MLP neurons of a small language model. Each row is named by its layer, matrix (gate and up: input weights) and neuron, and shows model dimensions 16-143. Each number is 50 + 10 x the weight over its row's rms, rounded and kept within 0 to 99. A neuron's up and down rows have the sign that makes its largest values positive.
After each neuron's rows, "fires after" lists the tokens most often just before its 100 highest values on Wikipedia text that the model never trained on. A number after a token or word is its count.

L2.gate121:45 63 34 43 36 55 61 53 42 51 66 60 49 53 49 50 55 50 32 60 53 23 55 38 48 32 48 58 53 51 55 51 42 59 42 57 52 40 58 35 49 49 45 49 55 55 46 53 60 53 38 71 50 54 43 50 63 73 44 19 55 54 38 53 55 61 58 55 55 53 53 43 51 58 55 52 34 55 42 39 57 54 43 69 46 53 50 60 46 51 59 33 33 45 56 35 57 50 69 59 30 45 68 45 41 38 41 59 29 40 51 41 55 37 59 63 63 30 43 28 41 46 44 55 61 45 61 32
L2.up121:64 41 43 38 63 67 43 60 39 40 56 40 50 41 59 41 54 50 42 41 56 63 37 54 66 55 54 68 61 49 52 45 51 47 42 40 56 31 32 45 42 29 50 55 34 44 63 50 53 50 54 50 30 70 43 50 48 67 43 53 70 55 64 51 47 56 38 44 42 39 54 45 59 39 74 47 28 70 45 46 60 42 39 42 67 55 38 48 29 63 60 53 52 60 47 41 45 44 65 40 44 59 38 56 36 43 36 47 44 38 49 49 49 61 43 45 44 54 61 52 58 44 52 45 53 57 69 56
fires after: " e" 27, " E" 13, "ff" 12, " def" 5, "E" 5, " J" 5

L4.gate161:41 43 56 61 54 49 47 50 46 43 40 58 60 49 54 58 46 50 32 60 32 78 47 61 63 38 62 50 39 48 44 40 61 72 54 54 51 51 41 33 52 45 46 57 49 44 35 39 50 48 50 73 53 55 68 61 57 52 59 40 51 37 53 70 63 36 61 35 57 51 41 45 63 60 60 52 39 64 26 57 70 62 51 61 53 49 49 54 51 44 57 53 46 56 44 35 44 68 47 54 39 37 53 45 43 52 55 38 37 56 27 50 65 46 56 40 50 55 44 61 38 37 54 49 46 58 58 32
L4.up161:51 50 43 28 47 54 40 43 63 44 54 52 62 47 59 64 48 56 49 52 60 31 53 54 51 53 40 51 58 44 25 63 52 41 48 60 27 51 34 39 52 51 53 52 53 33 72 56 50 49 35 53 58 36 71 50 41 62 70 45 47 63 78 44 61 49 39 52 62 46 39 50 53 54 46 57 43 56 66 60 51 45 65 43 53 32 39 61 46 52 46 41 44 63 35 33 30 51 53 42 48 56 48 51 36 64 31 56 46 57 58 45 57 65 56 48 38 62 46 59 45 34 38 36 52 51 60 44
fires after: " pro" 25, " ret" 21, " def" 6, " E" 5, "t" 4, " acc" 4

L4.gate295:54 57 47 46 54 49 48 55 65 47 60 44 68 39 56 58 45 44 36 52 45 50 49 43 57 35 58 60 45 50 61 46 53 52 31 49 59 45 45 31 55 49 45 48 38 67 56 37 43 68 43 50 52 55 61 56 45 53 44 53 55 50 50 59 14 50 52 46 47 52 47 19 45 39 62 61 67 36 41 51 68 42 45 63 70 49 56 40 45 47 59 29 44 49 62 55 50 68 43 50 52 39 62 36 40 53 55 30 46 45 46 60 36 53 46 50 57 55 58 60 52 44 52 37 55 52 51 37
L4.up295:53 53 59 33 49 41 48 70 61 40 55 41 48 39 61 50 60 40 43 55 44 63 38 43 73 74 60 38 30 55 37 44 65 51 43 50 44 40 58 61 60 60 46 58 54 45 51 54 44 32 71 49 50 37 54 36 58 59 52 64 43 58 48 42 36 45 61 46 44 40 44 35 51 53 61 40 67 51 37 41 60 50 44 61 57 58 56 55 53 67 59 52 39 56 51 82 29 58 60 51 36 64 58 53 37 49 60 36 53 54 48 59 66 61 47 49 49 64 51 64 45 35 40 67 54 43 62 60
fires after: "O" 14, "nd" 11, " o" 9, "r" 9, " ent" 8, " U" 7

L5.gate218:33 47 39 52 40 66 48 62 46 45 43 53 59 61 45 53 54 60 40 57 57 59 55 42 59 45 67 42 60 46 56 35 51 48 61 49 64 40 81 48 45 31 49 55 57 59 25 58 64 44 39 61 43 58 39 45 55 59 56 46 44 71 36 48 41 51 39 47 55 61 59 56 49 30 66 65 34 53 40 36 42 53 55 60 53 47 45 53 58 48 56 37 48 54 41 59 39 52 54 74 53 48 38 69 50 44 34 57 65 49 52 79 43 55 47 66 56 54 43 68 55 58 50 55 49 50 48 58
L5.up218:65 30 67 43 57 54 39 57 53 46 65 47 40 47 52 54 56 53 52 43 35 35 60 38 38 39 53 60 60 61 60 47 50 48 51 55 44 47 50 46 32 59 74 54 54 46 58 41 63 50 67 45 73 66 34 54 50 60 51 54 50 39 58 55 49 57 45 46 59 41 64 53 50 48 68 30 69 51 84 54 58 46 38 48 56 60 51 53 43 68 75 43 48 52 45 40 43 46 73 45 63 51 49 51 60 42 52 35 43 40 53 45 35 45 61 60 38 38 63 42 52 26 51 38 40 57 51 50
fires after: " A" 38, " a" 24, " M" 12

L5.gate366:58 50 55 41 45 44 45 45 65 38 50 62 51 37 66 48 43 42 49 59 32 44 48 51 53 56 43 48 28 50 47 45 55 50 50 66 52 36 46 48 63 73 45 45 55 34 48 67 67 61 55 62 42 51 44 42 27 44 50 48 58 54 69 59 53 38 45 53 40 56 41 36 50 40 42 45 80 64 42 69 62 46 60 45 41 61 43 46 42 36 46 47 51 73 66 44 36 63 50 60 38 56 62 45 48 46 60 58 42 42 44 54 44 48 38 50 52 44 36 42 64 52 57 40 51 73 37 37
L5.up366:43 42 50 56 65 50 53 32 67 55 45 42 45 49 53 53 38 43 42 51 56 61 60 53 51 32 46 45 60 46 53 73 41 66 70 50 38 46 44 43 37 53 63 48 56 66 42 49 76 40 31 38 54 52 68 48 54 57 41 56 36 49 62 57 53 56 57 25 48 53 36 60 50 52 45 47 50 43 55 59 46 50 58 38 46 38 51 39 55 55 70 42 60 63 42 44 49 44 38 34 36 50 55 39 54 43 50 56 47 60 51 39 54 50 44 40 47 28 37 42 59 46 71 64 46 57 81 35
fires after: " acc" 14, " v" 11, "ro" 10, "cc" 8, " l" 6, " p" 6

L9.gate34:52 55 49 61 42 60 51 46 40 61 48 42 52 51 59 42 53 38 57 46 55 63 56 48 50 35 36 31 59 55 45 56 57 46 48 42 43 53 52 72 45 36 69 80 43 56 45 48 45 44 64 56 68 70 58 52 44 67 60 54 54 30 44 63 40 57 48 64 59 45 47 50 47 52 67 52 45 55 40 52 56 50 36 55 46 41 42 51 60 84 49 51 42 38 56 32 59 42 44 70 54 65 51 36 37 35 40 54 39 48 47 53 64 53 44 46 43 57 58 38 69 41 60 56 56 60 57 46
L9.up34:52 35 56 47 45 38 56 28 50 52 42 57 56 62 56 53 61 49 60 50 52 61 51 51 37 42 53 33 52 44 75 43 55 49 49 52 56 61 42 44 42 49 53 44 47 50 42 36 57 42 47 57 58 52 80 48 57 46 54 52 40 50 64 40 46 54 52 52 60 47 33 42 41 72 36 60 66 30 64 53 50 67 49 40 57 55 56 42 36 40 45 43 42 74 43 53 62 48 33 52 28 46 54 56 67 43 36 56 50 35 49 72 35 28 47 46 53 50 43 47 47 52 41 52 43 63 32 49
fires after: " M" 13, " Dav" 13, "an" 9, " St" 9, " D" 6, " Mar" 6

L4.gate164:39 37 62 62 30 66 64 61 51 58 54 62 49 55 48 39 68 51 37 51 62 57 58 40 48 62 59 67 31 57 64 40 30 57 57 54 47 46 62 50 61 34 55 52 45 67 60 46 53 61 43 66 62 44 43 64 50 68 58 47 57 54 49 45 35 56 48 44 37 41 62 48 44 49 67 60 40 54 41 62 49 48 45 61 45 41 49 39 51 58 70 46 46 71 53 46 45 51 54 49 46 46 67 55 53 41 45 47 46 49 52 46 59 46 40 54 47 60 70 58 58 52 67 29 43 58 47 35
L4.up164:51 52 36 50 42 53 54 49 76 56 54 45 45 60 51 52 55 50 49 34 53 32 49 43 43 51 58 41 54 37 37 50 28 74 48 46 38 45 33 50 48 49 49 45 56 48 47 64 61 63 65 42 54 51 53 42 49 50 57 42 60 61 58 37 40 58 45 30 50 43 67 59 47 62 45 46 17 56 58 50 43 28 42 43 48 43 28 50 50 59 57 51 67 59 45 47 41 48 60 59 47 69 45 34 37 54 51 61 55 51 54 35 48 52 54 69 44 49 55 70 59 23 55 34 56 51 50 61
fires after: " J" 18, "apan" 12, " Y" 7, " L" 7, " S" 5, " M" 4

L10.gate274:46 36 47 55 35 64 26 60 53 59 44 53 63 66 41 52 49 56 45 54 48 55 63 57 65 53 56 35 58 42 57 54 65 46 41 66 54 36 53 43 53 52 52 59 49 47 61 38 39 52 31 52 64 43 65 39 58 26 46 46 61 51 51 37 28 43 53 53 29 52 43 45 73 50 38 44 55 33 48 50 40 45 39 36 42 50 56 42 50 38 35 42 44 51 63 44 49 52 49 43 27 30 62 44 47 71 64 52 44 49 41 52 61 56 45 55 52 47 45 46 54 50 45 42 80 51 39 48
L10.up274:68 29 33 71 62 46 51 44 63 52 40 67 60 54 28 40 53 32 50 49 53 57 54 55 57 45 56 63 50 39 51 52 63 37 42 63 49 54 46 42 49 38 64 48 39 61 46 29 40 39 65 65 43 59 51 56 48 54 38 49 45 55 63 40 35 41 59 64 53 43 63 59 45 50 68 62 53 63 43 51 62 63 51 29 52 65 43 37 57 64 40 57 48 52 44 50 57 42 55 49 40 50 39 55 66 44 57 60 36 40 43 39 55 36 66 47 42 42 58 36 29 45 63 37 66 64 53 47
fires after: " comp" 21, " des" 11, "c" 8, " con" 7, "m" 5, " p" 5

L5.gate308:40 46 50 44 55 56 51 55 37 56 66 65 45 66 46 73 46 54 50 71 61 53 58 59 45 39 65 48 47 44 49 47 61 56 57 59 49 45 43 47 56 41 58 43 42 48 69 32 63 41 49 66 55 46 57 31 59 66 51 43 64 72 31 47 36 33 41 59 58 74 53 62 42 48 54 55 44 48 64 45 53 52 54 71 49 55 31 49 45 55 51 41 43 57 44 55 48 44 24 54 46 40 53 42 35 48 41 40 41 35 71 41 31 44 31 42 58 46 62 63 52 63 42 54 36 38 51 31
L5.up308:67 49 46 42 54 55 49 54 48 57 61 48 60 62 72 57 50 42 53 41 39 34 62 45 34 51 51 53 58 53 39 48 39 61 62 44 53 52 46 56 46 52 51 35 68 47 36 48 57 37 75 71 58 59 41 42 44 56 55 58 47 49 43 53 39 60 45 64 39 47 36 66 46 39 53 53 47 51 69 56 61 48 54 54 56 57 39 52 50 53 27 45 48 43 42 56 44 41 53 41 51 51 38 52 54 53 47 34 40 49 67 40 37 63 57 46 60 29 54 47 50 53 67 32 60 46 51 45
fires after: "." 40, "\n" 11, "==" 8, " an" 5, " n" 4, " M" 4

L4.gate206:46 45 43 49 30 61 22 50 52 40 62 36 29 43 66 57 49 41 56 56 52 52 62 38 59 45 55 71 47 70 60 36 46 59 55 62 53 36 59 51 28 36 60 62 47 48 45 41 58 52 35 58 48 54 54 41 41 53 60 49 68 48 51 53 34 58 44 50 38 64 51 37 48 34 52 57 52 50 59 53 74 69 29 42 64 58 44 61 44 57 50 53 42 40 56 32 41 62 52 42 61 51 66 60 42 58 26 51 55 53 50 50 52 38 50 42 51 53 44 60 62 62 55 61 55 57 59 34
L4.up206:46 52 43 46 55 54 49 51 53 59 46 49 69 45 49 47 49 46 54 50 51 41 49 64 52 52 52 53 49 42 41 52 51 53 52 43 49 53 56 53 35 53 39 57 52 40 48 42 54 43 52 44 35 54 55 24 51 41 50 65 60 62 68 55 36 59 40 57 36 52 50 46 48 34 42 45 66 31 68 60 72 73 62 31 69 57 59 45 39 53 33 51 42 60 47 66 53 50 56 43 63 63 38 50 39 36 50 32 34 56 43 46 44 48 45 48 40 48 57 51 59 54 49 59 47 49 33 46
fires after: " p" 17, "ro" 12, " ent" 10, "m" 9, "nd" 8, "it" 5

L4.gate121:47 47 32 53 47 44 40 54 62 77 56 65 48 38 38 47 40 48 62 36 44 50 56 33 51 59 44 46 44 43 46 55 46 32 51 56 45 38 47 64 44 67 62 61 52 58 47 37 43 59 53 45 36 57 42 60 59 43 34 34 46 46 40 39 52 33 56 85 63 52 46 42 49 41 49 51 67 40 54 67 51 47 44 57 47 63 52 47 47 38 38 47 57 63 68 48 50 61 58 47 36 44 63 56 60 61 63 41 52 67 64 44 54 59 40 62 46 55 62 55 62 48 43 52 56 61 56 38
L4.up121:53 56 59 48 56 45 62 55 46 69 43 53 34 61 58 40 47 44 53 56 65 54 37 42 62 61 68 36 34 58 51 38 42 55 43 79 46 59 37 43 58 48 40 55 55 55 20 42 52 47 49 58 31 60 61 66 51 47 57 62 40 46 56 45 41 51 39 62 37 48 63 53 61 45 42 55 42 59 47 44 59 51 41 55 36 36 58 37 67 46 60 56 53 50 50 49 43 42 46 57 47 62 58 63 48 46 60 52 60 57 51 30 54 43 68 49 66 62 57 49 64 40 63 56 56 74 46 48
fires after: " des" 26, " cl" 10, "c" 8, " Cl" 6

L2.gate104:29 56 55 52 46 52 49 56 51 42 45 50 51 52 56 50 60 48 37 48 54 52 64 43 53 47 58 61 44 50 62 32 56 54 45 66 50 59 70 38 41 33 54 52 27 51 52 54 65 66 44 64 65 59 45 55 37 60 45 36 51 38 39 62 60 56 56 50 35 60 52 47 39 53 62 42 61 39 44 43 41 39 64 48 49 57 44 44 31 53 64 44 59 48 49 52 51 81 70 45 30 34 74 50 45 48 32 49 43 52 51 48 38 47 40 71 48 53 46 47 54 47 57 55 42 50 52 40
L2.up104:44 46 52 61 31 37 59 42 49 45 48 43 48 59 48 34 58 56 45 44 33 59 52 45 53 42 42 50 60 58 62 40 53 40 38 40 40 49 54 58 49 63 45 36 70 50 59 55 52 59 54 52 44 66 43 49 52 44 36 52 42 65 40 34 57 32 41 48 52 48 54 32 58 58 50 46 51 40 56 44 58 55 39 61 55 45 74 70 36 41 48 28 48 52 62 48 32 67 37 42 47 42 45 61 71 62 54 59 35 39 65 34 40 56 37 49 62 43 44 63 56 31 56 25 37 57 56 63
fires after: "arri" 20, " J" 10, "o" 8, " M" 8, "oin" 7, "ill" 6